Weights of a small GPT-style language model, trained from scratch on English Wikipedia.
Size: 8 layers, width 384, 6 heads of 64, MLP 1536 GELU, vocabulary 2091, 15.9M parameters.
Architecture: LayerNorm before each block, learned positions, no biases in attention or MLP, attention and MLP in parallel.
Training: a variant of Muon for these matrices, 922M tokens, 3516 steps.
MLP neurons of a small language model. Each row is named by its layer, matrix (up: input weights; down: output weights) and neuron, and shows model dimensions 80-175. Each number is 128 + 24 x the weight over its row's rms, rounded and kept within 0 to 255. Numbers have three digits each.
After each neuron's rows, "fires on" lists the tokens most often at its 100 highest values on Wikipedia text that the model never trained on.

L5.up1521:122127145112144138142133165129130101125126113114162128114189087138139111100132178067139091123128046142154121153118131092131116109134112136119114169143107129124091151138155133167119145101153097120193160134120102129122083150129103136115171118120106103164118137128138147114167096160138107106
L5.down1521:084092117133129103118127112121131179105098140150150158141110140149141119137098092156137155146092109083114152161117122152130127119125146114060122112138109144184095137138141102125135133118111158169128160152151132125115139136111160141156082090134103133119106111095132100092095150150115106089
fires on: "j", "et", "on", "ain", "é", "arg"

L5.up879:137103181122116124139155075148091138109183131126144140140126158117112136123133104122145123146109085163132080146142190154107124134164158128129106151101129157088141100115141102131114150140135106171143128118132119114115095114068166122127116118093110151114150192117141094137122187126121134141
L5.down879:121095098136124115136111103110081146107143100190155116136114110125161149138151119113148174139142101139137125120160180132111117132092138086094105153135157147126114153123088120172101125189121114133137151098149099126138129103119154107175150109146135149099116199143123143147175148138086118122
fires on: "pr", "br", "Gr", "Br", "Pr"

L5.up35:117086135113099117141093135135135129105154142165135100159134117100150128105092157122084171127096143135121124134113128117138112116117111176100164109109160130181112115122110125132194126156102123164109143137114102118136135174103136113155155150132101119143117153141150083137148139134177128117
L5.down35:159108104173119160181125114127148138097133132116067112101147137137142118105124127148147160164150126120142150151160149108145104122134127125122115142142122123131094152123136160137135077105162166154128127138142134183139125151109107124167166128098132121147160127140156122114125094095109166105
fires on: "an ", "oci", "and", "s", "ot"

L5.up666:123118167122099145098107128162110134120138136073130080138177183170167149125132096117146112119154127144126160159099141187142119111156131130163136083152135124087134097141146114159182132104155113067084126137107102134109114108121149119122141110103181111161166160157127141144146185144093125114
L5.down666:129081102152157140113119118116098129126142107139102135119141125104087105138124157137127136125099149137153091104164133111098134107112151114094140133131124126162136137140102118112143105140105129154155126134107151098130081149126143111136119136118149149101095121141077088123096093109153108125
fires on: "=", "ov", "Mar", "-", "s "

L5.up605:095148168134096161112126157110132152124129087143126154121118103116123083118098127113104118151079124171114099074138136160143159131117169133111092087119131129176111110201120119142143155117102126114108112105146139105157151131142106157157132123166115187102103108153123143121108150090097154111
L5.down605:159132160168160139091120131099102113161153148096145143117129132159151137181118105163137137131106119172126113136164146176094145124139159148115096112122140184135107134113108178122100107110145146124131137146137125124131115144127136167138151138165155159100136108109078123149133123137130118116
fires on: "ep", "Ar", "spec", "per", "Loc", "h"

L5.up1006:134139144155130118081116131144153111163116135151152150086162158157137140173118122169167113100135119132121107113113133153109121170132138072091152106115124166125120125133103157147095131088127110152136129130114128059085118141158111149073101134110139127105111153141089134118130159149177134116
L5.down1006:102115159161114146127149114136101133152100122163120112072156141172147122197094132134119124162101182131127141120143133127094123134112130114122145106176100115129142118136153132110142112117169136143111099084138139156147170109170127096134131118094142114151135169109103116188173149061123133124
fires on: "ar", "the ", "in", "ir"

L5.up304:111129095145140142145132132143139149150135077094111126160130111143138135157155165101131155151135108117127140105103112129181121145076119129127087076125182160101143146175139145097121127111138147117094165126164120126144116131146077125098102118105091111104124091168086138125117136121156129092
L5.down304:143104146115121077101137091118152189128140113148139128126118116119132127127154136120150141142112162156189125134167126135087169149138117116089182117176122056120156136127103155147122103163122101122139104148109114147118165150137183094139132144142108148147153152078101128184101147134149096116
fires on: "r", "li", "c", "a", "A", "disc"

L5.up1062:086121135120138114134159136150129127115131140114160084118100116105190106137128132102153118120134117128113131109124182122121120066157111150103117118095153148150124167171142121118105102142134147074095130112093173086127140085096111090134134105104090131105110138106159142125126171145132158128
L5.down1062:129143093154127126115176140102149119149114133143155149123091121131133124114133147109108148101140104110081116107093154102116148120139085127099145150123067117155097092140124111133144094131128122145158171114122115132114145146136153137142088151128119098162171144135126175128177135150118149170
fires on: "f", "===", "if", "fi", "the ", "F"

L5.up511:107131129120143129117130113110100146129147128115136123137116128105185124147100091110134147163141144170116143130112121092113168139074096084134162134093095156112178118161184120149071152096093144081145116120174132142136145135079102115146087126129089138157094128114135115110137138138142098126
L5.down511:147156131163067162118118081109109127161134112147105162123139103094151108138175165157137118093116116134140124142108139157163131120174150138170111101126153093190145138142094101106147129160153121095127141128087108141153085135183155166113171137112153140107103102146116138124126137080138133129
fires on: "ef", "is", "v", "if", "os", "en"

L5.up1171:141107096125138130114107159139141116098156147143166138129165134122159149118137156125140097121168149085119113109140173139096115104119145157154146149133144130120106167123104174161141117151144102142161096153133115152115096142139128133063083132126115148130166099124146122110133076147111081136
L5.down1171:133112099120137136078151120101162120107149152116099139107076107162061141109166120149166164136144126132144144133138172115092106119121120100131118130180141079101143110132086125152124067170123155112134142156154154124152127101125161131115128121119127106112154122106149112152126128108123145149
fires on: "ig", "m", "f", "p", "h", "j"

L5.up59:153158133125154117136147087109149151146137174073098126143170120133107129090115142159140085113138099157121118108144147165112152129125118140146128110156088136108134138123111143092122118098128163120153100189126138163072169093076151108112119138158153121080135158124118136121106096108136132115
L5.down59:165101068143138157133173099111120130098115112150154157102163149102133140106129166107112133142089148138121099152117143153093132119127158103107138065136098157114146105103152077127120146152109161154123176161152111087130137125140123147134112134134129115081119115116083162109130126104171160112
fires on: "e ", "es", "aw", "ul", "ar", "ent"

L5.up174:130115134137156101153122098126135132139124106176149135131115120146150139168171145136140100155152134177094180101111140156113161146155106116118098179094141129144150144106124111130127133113176130115117119117090119139098111072153158128140154118116092104124118128121106144151099139143112130119
L5.down174:102182116089148105129138126170123123115113139141103092132130106130121130124128141116106098127116104145133173135170105160120115129110139149116130105135137135106119142150127169104086045146146096150139080101125115128116161132140111123094152121144086114116130132133131100115118105142115093090
fires on: "Yor", "ash", "o", "is", "es ", "ich"

L5.up798:115126122126166147089108124115128122155139123146156133122130121132104139175180103119156135113110091138136105127124143117101142111164149130133128109140138156142171123132112152142137107120138093147160159142099144191131107122100162110148157143125136144116138111094141125126125090151154107131
L5.down798:133133111134124089142167153114129147158126071111098149119125093134177145122154155112130170162144106111139125087149104086109117124160153150137128107119129094188128124114110124117140083146162082145106117089142098137145136143105077156132097147120141155103089052114153099138158123132149148137
fires on: "o", "bo", "a", "en", "ay"

L5.up219:106145129092147105143096133111111122185119128100160111138110146127125125101143177142108108142126117091117118136138120153155092135144083096165121132129130147125143130142130102146112068176099133101120152110121125080152154132167126112180108132126141154133139151144153128129125092106123126119
L5.down219:099122136112140176115113120151123143133122105155126147082135138135096179136111175112150131095099135155125128130138107160094093165101104124116150129173124127121142119143149149108151133142102151121116088113154115097133124114119150171137162122131146136179152139129170131113135133107124131203
fires on: "'", "u", "op", "ro", "oc", "j"

L5.up1262:169132119138107071103099131133154135135134106163098084115100144164173123148124118150101127114114152126116097125106134149158123145136108091094130096145140147115136139117104136128146101125129135068130120139144118125167105159132140106133108170103114156128096109111092175113127130177111144105
L5.down1262:087111158114139121104081150102123105130126121147146139120097148093118131136134142151118152082117127088121128085138118127108155129131124150085141118140112183084144153138122148072120105145137195163172096170099105126131172125117127130089134082158163087129128157103084184161131104128093086125
fires on: "y", "Japan", "od", "ad", "k", "end"

L5.up88:149130123115149074114157108103117142104130137138143139099099120132128155143146116123132143152137125156102109114135113154133147098152152142095114085125137132115143147133101143050115134118131134136104121111175089137112141144097149114142090152137145114142116163115139091108112118134153131068
L5.down88:141130097138134167158082140115137103184183153138116071167099147104130125105083124165115125093084141116156155127137115127180141095154151132148107091129139150105106114131128121153134087137097138132120131119098144107156140131141134137103088137083117084130131133143155150147165133155142132154
fires on: "'", "is", "au", "os"

L5.up1033:107146122156131082122119136121154164109178154102122121120132140136151103110114111158157101144093128111098077135142127137146105184154107146126114114117084174107149149104081117115084134134100098166125099132133092139123124097128107123154127160118154086133152094129145085111097120134115112113
L5.down1033:128159145135107150110179109079129134114122105115160131117129103129087124102154096073097144172140123101125146106161151115128086137117167154082131138129088158178133115111121096131100097148155166176150142119132099105112156126059124162137132122143101122048154180154085135172121128139116101131
fires on: "bur", ". ", "ur", "ir", "t ", "t"

L5.up523:111095105114114126133182116100124161138130122123165114113157106102125130165117176147106102114059133123122163120140145160166109074122129119104127117099132096137102099125163103132166150151122100095095110123095146153144114131126130151134183174109117178129105165137152124140093129124139134151
L5.down523:117167109185122129121128094142078128171121142147109099105172129115114142136159115169132120103171077101165132115140108138108148143134149099131169148109156107121163129099109118124135149164106118122079162122137103127105150101146128117167152127151134139168103090124099114156180141121115078141
fires on: "im", "ind", "op", "[", "Op", "ic"

L5.up667:116099102102135173143114107113149141126162117140118156132108113074128160135111161174116113103105128110118124145129160104103137114153089131133137117101171113126121105135149125107113084142111124183112142128129111074136160158106098108122129152126112109173147140134130167119120095117119115097
L5.down667:141170154123142135093103123116135094137156128108118110124150108109123111124138142106136108149160094112168088112137079085175144159112137149130203111074099138111139141109121137141137145112118137110087131115122134151103176125147146129136145122144138158090126178090118156130119158107163158151
fires on: "foot", "er", "ec", "f", "i"

L5.up1056:172133118138141121143135137173120109144139131090166169184132128145119147138106115125150130186118135137099127131176117150175106155082137147137098135117136122141115118101128160128125129077157125136127158135098151128124121149128131120105138129144150140103109117159121133141137172150161150116
L5.down1056:112117101100184135121162127179132135151123187164131094086139126136156123116097144132126119139114114128109107141081132132114141072101146131097149090128148138136152164115127111147140165129105115135146126134136085138173158136089117124156131112122105129179148115131096140093082124128124088149
fires on: "al", "ro", "ine", "se", "Vic", "le"

L5.up1310:101109073153135148178161099173076151107151121128131148142106127143150169097099097145148141136146133150159165163139152115120068143132136143154147131141131144129146137174149148152143107156114148071098103108141125117146140125138098121114062146135087127104171097094105134088094115138125100137
L5.down1310:140178122147127140123099130108130147153154154092163147121142075124100124112094099066130130177155104138139117124132155097164152132162135134087148146133127127142103122103129154112092141139122118143132191113152127153114137172137157114132136169119107089113102111139138145102134131092137147167
fires on: "t", "ad", "1", "comm", "in", "ab"

L5.up818:127110133126167098107113080094132091141163099112154088160115151143067132099123131130119142113103132114140149097128148137125115117189118098217137103086169153136133112121134129132135122155143099083079139153090127152130133163113139136128149158104171118128135138090126105136119119087130131087
L5.down818:149135090128159170132133141163125133102114123114122112125120115114143140150149122136120126141141161108082112114106144127062111131147150156098090100191140095152120148134145099105138113113097165118157107108116154113127146069144151114099107084072113109112136106138157139122127132167154090156
fires on: "le", "en", "in", "el", "Can", "ound"

L5.up395:108137148161135121118121163112118176129139175132090148137105119158132163134108132147124155094154152120176134146142135154121115115137147125137124137113142164125134110147154102127123117139086122121118153146158150122079169127153120132140116130169134076118139185117148117126115118148135129149
L5.down395:128159162113115130154106140093130109148132146113129109155192134115131088125127120122171127093090103112143119163096102125121077147168116110124114147122133154139166137150111142093132133119162119098131144137193109135121120102170136104088106163136137135118123118115154097133128111164113138064
fires on: "ic", "ar", "al", "ti", "gr", "ation"

L5.up1164:099177170154092128150095125116141117170134176133152102149105109115108153132124114131149130079163126089153106114156103114093123087124145142127132156146160126118135135130151117131099190153145119108132136130101113122139131157167152135102098091145125124145165153113150139103098148109122155140
L5.down1164:181120117126102147144093090159138159129100124121109170119146145127125121088114114186099121160113114147109127133089115124114083164160145112130117105139169118124167134098134130129159083122147130111146138163119079116130103086117118149107169115115162156132157090146142150182117102166103134130
fires on: "dep", "ti", "y", "emb", "ib", "di"

L5.up1104:096160093096147102167114132148112093122137126101163106115080157124102097134161131149076083128130161152101153109157149106112125125109117151107119137114125135103104120149150120124140093097135106134115147128131141118146118090147136165092147124126119111158137140140121125142129134127086144136
L5.down1104:136083120154153133110179108115101125167121130127140094139125127092131130084125126138127099117138092090079128154096141137168092124136146118129138146107118142203155126145137159076105138100101103177114155132054137146142100090134146137143141136143165143115091132088118114163161113126141108122
fires on: "ap", "f", "ind", "op", "att"

L5.up1176:111116130149163117132179157131112152098146134129155139147109161133131096119126106119140069090108158182123180119159062146110090154147140140133127121168146127129110094128152111133121116175116140109117142106152157100136094078169120111106139130118092122155162124113113082158104119104087146161
L5.down1176:125161132106149130106140156101128143148104134085094142159104134141162126087156125151133076131159115116096100089046081140113152120150119154103129127104112119171106136141146115181135099153111146083134119136140136173113164137152136151131129099095137163089079128163121141171160097134136131098
fires on: "=", "a ", "B", "ver", "is "

L5.up128:137176123132128092147132125137155173108079109147132157147098099135094101124066102111146077181126114165146126119139142127093159138090152123116148080078146145117125161176128135149152162118109103155154124076146134101134134133138122147110114096090129168135127162128094128128161123116084124152
L5.down128:113151133089115083114111175153114106131121126160109136165163107145138107168138169117169135143094120159117158102114125148127116145153129085059124176074146151120146088149124124139115155137106116099134136157194119160154132142134128152074140094110107124127119103121111102105168155113129107136
fires on: "ic", "Rec", "grad", "charac", "reg", "ac"

L5.up671:151135099135133152113120130125096100131147148156090112108118088126143115112110111143114126129113151118097125098093107139136160116140170104139097122128121116083100089196163177152123115141108056118110099117146151118095132082132154146123150106131106121131096138126146135153136083110143165134
L5.down671:112111150120195089155144174086136172091114141137143140153108123133059148108149160117103099117130177116149143111128119142163176163137091145136163154121134151150161168112157145118139131096139128131154147142148126115097131120109156099097126111118132087133130070122088107144139103133157126168
fires on: "qu", "ul", "(", ", ", "u", "ed"

L5.up759:124178162147120103153105149121172137136120067133139070143084131106097143086149129148128115130101112136173130175086105147110174100141146123150113152139145121109136124165151150083138119124112169139089125134101114120133135160118150121172100135166147167150128104077133133085112140169094128126
L5.down759:148107171144109159100141116111119131122114120122125158129135137163180105099135111111088093160110169100126117134174151117146127148111137135103098148109126178150113174178124117091150124134120121121173176138081112170108099149094141136132162140110103182132127128121133118142139107140168118132
fires on: "z", "aw", "ag", "ing ", "Aw", "ass"

L5.up185:058137117101133142127139109150122124142158175109116080133120117100110152113115149172114134135118107122153104137123101146153145118166087113134121131121186165132130109163154136111145104141139099162115121132091123146108153102104144132140107091116118147139109130140129145115145113099123149135
L5.down185:112123143147105086105121150101131123138141163086080133120145119167121107141106133144115167105134152153119138139138135126142134116128115151173138101167144135140128093095102156118148100158131103135104121139136115126154101151114163153130102116141136151139150105145099150091147128118103114142
fires on: "S", "s", "sk"

L5.up745:102087129137095152155140119111126174193162115109125133138130103102116154159112100162127149146131178123140111138123148114115104131116132144111132108131113136130126123098144143149095139161155144107110119132067126133128143120131152141122095138123129172145130155141093167133141105118138136117
L5.down745:157143108119147153082133125100136145157141134135131155151113146183152126128149140178143139115124076153098157153149121136155084151152120133109126123116137103118118129164145122091082133132115116147161127137121138142142166081151136135141090152187123138113156119135130110089148131123196130138
fires on: "o", "ing", "ti", "ol", "ar", "i"

L5.up1186:102101140163159109120162143166133135102113109139126126091118118139070123127118102101130141125085171119122138128100144113128135124111126127157151128102118129098108167156131165146203109125107140150124160139129137122111089132146100073162128059104127158122145151141107097143087057148076103178
L5.down1186:119120139103112120112154117169091121118121116127107153100149109139115143134192166129150157107140135075109147099124147125128169159084168130112105142123122122116110139144125140122132079153114132153145126113135115185108101133116147142132116107099116162126111131103106118119127126150178079138
fires on: "an ", "fa", "organ", "2", "Div", "ad"

L5.up1228:161160146143119119118115098174148069169140113114122058120128138120150104122105115117129133121117076101143180103137115149150120137147148134126115142104167120123131128077124127151115166122130139170123142127116165116167100149107160125136111140141190091155119108116156138101139141095126135124
L5.down1228:120144123121129119130124110130097067140113102148140175110126142140093149097159109160169119109058117110099124138158122105143094118092132070116139136165144103107120127118128090121141096140113122125140162125098133126099153081121088100139118121123104159117146110113152114154138175143147141114
fires on: "at", "at ", "i", "act", "-"

L5.up341:175113076144176117082106105159128146124113171126094166137132148108092113126115153117149122135122131101161154126141130127133104136118137166170116132152120146137105129103159150154143092129146152117143112117124159124114105159154128148123108127156135150148144143126138130106109114164107150125
L5.down341:089147100154128119163123154158129120102150137162122144148126099153141083070147125143119102137154063128111090126120149120103164133107146164133126104095116124168122142110138128127157126126104130128115077151109101188129117124132148110121142146137134116124114095132139124169122105159142150132
fires on: "'", "ro", "er", "ac", "bo", "le"

L5.up1091:105169140115134135105114102138131114110087117130135133118143134137151109153128118188114104134129134147150134096155120141144123200130133138191158092126108113147137144150144086159116152132069110172115116109098144047082114107135127122116117144142160093103107106139114140128097132124142140130
L5.down1091:098114136151136102153132155104110111149131118118131119099090112118131142081108124137154166154075106101085133132117154124170125074168141109128097108114119126106138078084118122105121107095194167099109151132132155160120152123118122129140102090122085121094118133175117146111140111127105132082
fires on: "–", "E", "L", "C", "its ", "ful"

L5.up1207:154063159115137132140127119133129171148133121099069126165148123152132112146120166160131110122137179164120113111124109146123127113151111135077149110105125156140126137134173100152117133166094117129105140143122098087149133138102109141162161118114147114108151102117166144145140105136114173104
L5.down1207:147130097148152116171140101128153136084137153154129122103150120110105113152111122153145142119145108142160094116139134105149140116156129128111063093171124160127097082130159110105111143141116148110149155082097140118138117118136146142120144133123111122125114174107150111105119153137164137123
fires on: "air", "pp", "/ ", "am", "ed", "op"

L5.up733:104165130167119166144155151104128104103101110125117109118126102156119118108099118152120131136115176116143135110092140088127177106200139109085142112107138108122154157120172166150095188110137145152108138112140102061145105153114137139169125144122143140125149163110098129177092167144129133107
L5.down733:095130129114141111126108144118136108124150143102101135157111112117143127125151146124097152118141122153114115129124164156110052115113166129116135163129105153134131143157116152145128120137156137146144128104143088134146083114175094099109098128139170140139101133186108117117158145124108098186
fires on: "te", "ak", "i", "et", "are"

L5.up1246:123115128159161099142130134131108183131159066128164144100110128106108108141115101111120097132130124107131109082120168137165108134134117110096157093105147149143137073136085149158161137139144108094116096115159136146118110113155148174133109126145143119142109139133075112153170104174098100124
L5.down1246:111136109113115116127131102109147093092143117158173159093120107160113099103162144109134150153119134102082153142175169157103141128137156122132094073136127107139148138128129137142115128119149110146143090137134126099158147122154111162205155117109102131168120116175101218127108174132168200126
fires on: "ar", "ti", "ar ", "end", "or"

L5.up197:088099111111132131156130177107115124118123117132105137150109084102154128160151156142124124128124109137111113120091163125122134098140146087111144148132131138096085134106115196104134080134140132129118138104126138095138166119154155165107130134108121089179163112142084141114124147151119158123
L5.down197:126155135126133100137092175111127077101138135081127138110161142152138094144189110108105169101116144170111177107111152108118135126149130151156164110133142120122104141137145110154149130100127139075128132123145075105124089116163087136147156130094147127108126102143102205140106139148127110106
fires on: "spec", "\n", "reg", "Reg", "an"

L5.up1425:121150128135157110121108115110121145123101130150174166157134104061127107106131127141137118136097111110142124131137167137103167141156109162148142128145132128097114137131113101135075153108158115087107172142128136114079086137171145135076105135127133082132145114174059116138090106108110140129
L5.down1425:127121148124099129140132152130121137114164114112098126137118168097122093133143109136131157167114085128112107138087143195126104126174149106102118152084110120121159114099129186164159082146095102138131088123149159172119161107102151146156132091069103161125143151133177132087111085110109122139
fires on: "ch", "dis", "g", "dr", "fr", "w"

L5.up1277:143083123097099158137169131111131138109158104120129103157122148118151135129101150112116136118168133114128132084134171088110120115125136148140133137103149170130153104158164121117109115057178115145131095097113092148139137128105129167121140116111128151130177112115158154166087140149130153128
L5.down1277:117153139118175133119067127138140135141139149140168145115122144122140124098125103143147147134100085114124158101077140141124110125136112141128124109158135135144127146088103117132149153105169138131118127164183158133112143155126164155130099123104048155130169105102104135092151076124086140143
fires on: "tr", "res", "ter", "et", "u", "on"

L5.up1265:093119105097139100112119129111158100156120116164150081132138122079090124171096118145167094143128176143121158117122136087130134126179065115115145113126122137073131136133133100143113140093154130118126109116116119108136102133147127137124133131145103119179125179102108163197099134103101155125
L5.down1265:120125167131111131151109072122101119141145130131145134144139140131127144127098127114134163108151105117103180155145132104143123117104105171138136124125128114125140124120094146064129143152126103102130144167131083151121146141075085116146124109131109116140111131096153130149146095100132107090
fires on: "pl", "Con", "-", "fer", "ec", "emp"

L5.up217:101132097106134082122117136134130150104106134083164129117147143118106142127106111088090119134143125163148103121084095143167097135155118120151130107142142138099109151147146145061131160111177161182105166135149142137178106136111110173109110134177112133133138090156153099119100111093130138155
L5.down217:119093154115101128102151152166163148114144139101104155147120146137122125113171139118154142117156094113148134113113113071085145128126085155133114133129134122116131146115084132171082169135130159139127152144093132100134083116141111148102093121121134112124149101145116157104102116135145146130
fires on: "Canad", "av", "ash", "B", "ic"

L5.up1473:134135171155129128099133143105132145162141139124136142145116165153149115153118140129141136131134111155113132131162121101156128139111139145118155129110145125122144148117138129157141137160130149108135179114180121117135140173122123133125152150099137140129123142075109083081123091138113154133
L5.down1473:098131118103141167148148136146126147139137186125147150120139112103125136153047145133085130126099125158121121126116105115139052100139139130133140126182154147127156133139149096136120118120121121131125103146169071119142080134156124104088095109136172138124132094164154145172143102108091110110
fires on: "pro", "iti", "ti", "r", "al", "vi"

L5.up455:111172102106174074136138119150124197133124065111116122136102132153148134154114098132115136160162155081110105129126166083123074103118122096119126157086132110128113077080121145112127135125105114118118156135148156113153096149172145127112154142131118163130106106119130154150129123103130164151
L5.down455:091126105124125138131148175095125097118140099117156167134092137103107103123088143109123206114157095131161144124139100110146118121136156133117198138135089101116140085141114123169126104155166098107148114127121163126157143122114123131133145125156118079156100105149148120119123167142128170108
fires on: "um", "up", "a", "p", "x"

L5.up777:101133144127115127151141114124135097101125153175140125120147124105160139125114142119100109158137099122180119124134105147097109126084130136147109108139115179112077086112125127116127131125128159163126105162164126089121132088117099181141128139153128120108119131146162139099109100093137084138
L5.down777:110123159111110120118151105078108158137141142080146164091130154128149145158155110160133130090221128108115114146117092125165158103133086076110133124158126080099120162139099146136139091146138125144138108095119109142103120152103149123105163101118163104157143083106144138137133161105112140117
fires on: "br", "r", "that ", "and ", "ul", "s"

L5.up428:111129134106140115124096100145125118098127132174132146167118147095132119158102139147113120121159150063116104141111095099143124138147134121149132132136115162126128141107151149162136121134170150130119138140147129143127161120161134131131104130116104098141104103130158119159123146132092112141
L5.down428:102149104134121156147126138137124105117131099119157115113104056161122112128159138122106047162117120135135144114096161144123129108135117114117149134141119095130119124140120086110087140128145111081123158150089135092140149125096124125121099128141138151147141101147086169161115149157138149124
fires on: ",", "of ", "op ", "it ", "| "

L5.up434:121126128150124138099096094145135111113174119113133118140126137095162114156103125126154092147118100074136087099155158130149131118102130094193135109109106149111129171119112098115101134101104140135111170105157115148087193115136099166115156107138110138123117102105117132118101128141132138203
L5.down434:139099105118153142169147110187099149146136141161086110078147110138128124178142118110132121106143157146152108117114092172162126139105113107131146138137143125136166144098136098119128126129120113178126151174104106127142143097087108136144122157138110117111117146122118150084118134112121117124
fires on: "sur", "ar", "$", "in", "i"

L5.up1450:077160115153147126167184118121127146129114106160140151135146146161155138092141162134105123122114112104125151084093118116165139071120132143144093132156117146118092173158142125048139129138165164153134125125132114122153141103110122094107130136093103154147131155117092122118108160124136130133
L5.down1450:089114130113127097099105137111115141111085162140104108105118131118113125156146121125176141088112093139153129112125189142128148117142145126144113112114147140174111173105116091161135116135094085099136116094185145177109107108149121122154122109139118090159127101161101135093128145137138146145
fires on: "reg", "an", "ag", "ail", "es", "Reg"

L5.up937:128107140136109063138135160136105087081147135164137136116108132089130131138066128148101176159113141109123157128144121135143115110104116081074106114138135145141115094152185148127091171109120135103086121098134128083101175111131141092116150165181159147148122118104140160102115133107110145158
L5.down937:086075152112124145109105118126141142128109143097117077122141111157169107128100146150159118076110134144078105125116135149071141132135112123114169147150119136114135102099119145079126148142163123138133128142111128176137091115176128150158108169138097123133115154112103104086134176150126129131
fires on: "ain", "li", "L", "ul", "per"

L5.up1335:142106103152094113116130173115119143133119146129124169100160100149094143122162152135166133138130153137104134171145128110095105085098126128148132165172143086156142098070129151141147138116100134151105165162093092133137099114168150092092155093102133157185155152134168084133116127153104141096
L5.down1335:114142115157158099137114092168150150141113114135157118128179141142154152160144110119091154122109187118124180124160082126104104169156141134113154115122118140103130163108156115113138078114148121116142143154168102112120145109115126102115138134143151121109116115114121135125091158093142107143
fires on: "| ", "ing", "F", "f", "D"

L5.up595:096155108090119092143108140129153151186107085119153193159123116143104120162162148118115141126111160136131123107137177082039089103136112173111164136124142111170133144155143096099147109111116126130132092104153123134167124115127130146137162110146151102159081111126104133164188113155100152142
L5.down595:102201131096091164069113140153122115120101103122092139086116118130141140109152148149136127140128131106172140104123103166157170137126161136102128108138113097120068126109118124154185116140120150122137154093086160146102131124151148075118120140152148116164134128104159126104107137101126154159
fires on: "v", "anc", "vic", "m", " ", "and"

L5.up426:119120109104140126116100145148137127151170147144077111166110155110105085123111110136120128063117140150118151063131132152133153098181108118109134109149175123138135167143110126141110193117118108146094115177135133090124140085131144079109161144125138149141162115114157110135155108114133147118
L5.down426:102133123137109118125155122093095152119138143126157120106143099117137147177126103139113168099169098155150134133118148124116144097090107114153090127128173109126097155164121106104124128134172106109193175080098116154129142141143178144118083159143104129137144129165144120129094174166108141089
fires on: "es ", "e ", "ome", "-", "["

L5.up1148:165121111162096160098122110127135124151139168066093161107099116153105133164134149145127112128132158134170172111157129118109136096159132117176115132115131114123125129098110134151160142143079087188114132095126104109109093122115161123160119117149110102152161164087150090121135116152092138174
L5.down1148:100139117109206099155129103158140155108125160106156094101149165131139142074134112134097191143154152101147136092129124148169130156144120120128127111116149140122130130125090096107130135149154146105141131167127115139152111176142152108099121103131134158153138133130132137080129134108143134153
fires on: "or", "ph", "ol", "ap", "ch"

L5.up452:152169107184106096113135160156114156119115150084149086107108146123166115111133135105131112103132125167132143140167109122172122104145150121148122121118108111117139176133136131092103101152164158129103099121130185124151103119131112134143079129104115142101145095123152152164109111162146129121
L5.down452:148122187117112118120123092136153101164094164098098114156144118118132105115160166141148128100142114120126108086103143112114141091085098108089092137146171158121124105127160115149170170082087118122145135151132111145085123113095136159114135118124141123127118105127090123129126078135101099142
fires on: "p", "F ", "A ", "ig", "st"

L5.up1324:138153153113140174101177118126178170164145161143187171107118112135152110133105125108085115114134183127123111131180139114105139120146120137149109134126128113165102102146150157089126127157151102079134097096111109055162133150128134131105112144134114133131124136161161135133138071133118150088
L5.down1324:110112123137106126103109149102118102115116109124119093112161103140140153115139130100147143153123069118151132117112087147135105151116099106099168130156104113138129157138129127109147146171117123144144107153137166169144142084127104127130160107113104075082116120115093168130122179093099099150
fires on: "es", "s", "and ", "ation", "ations"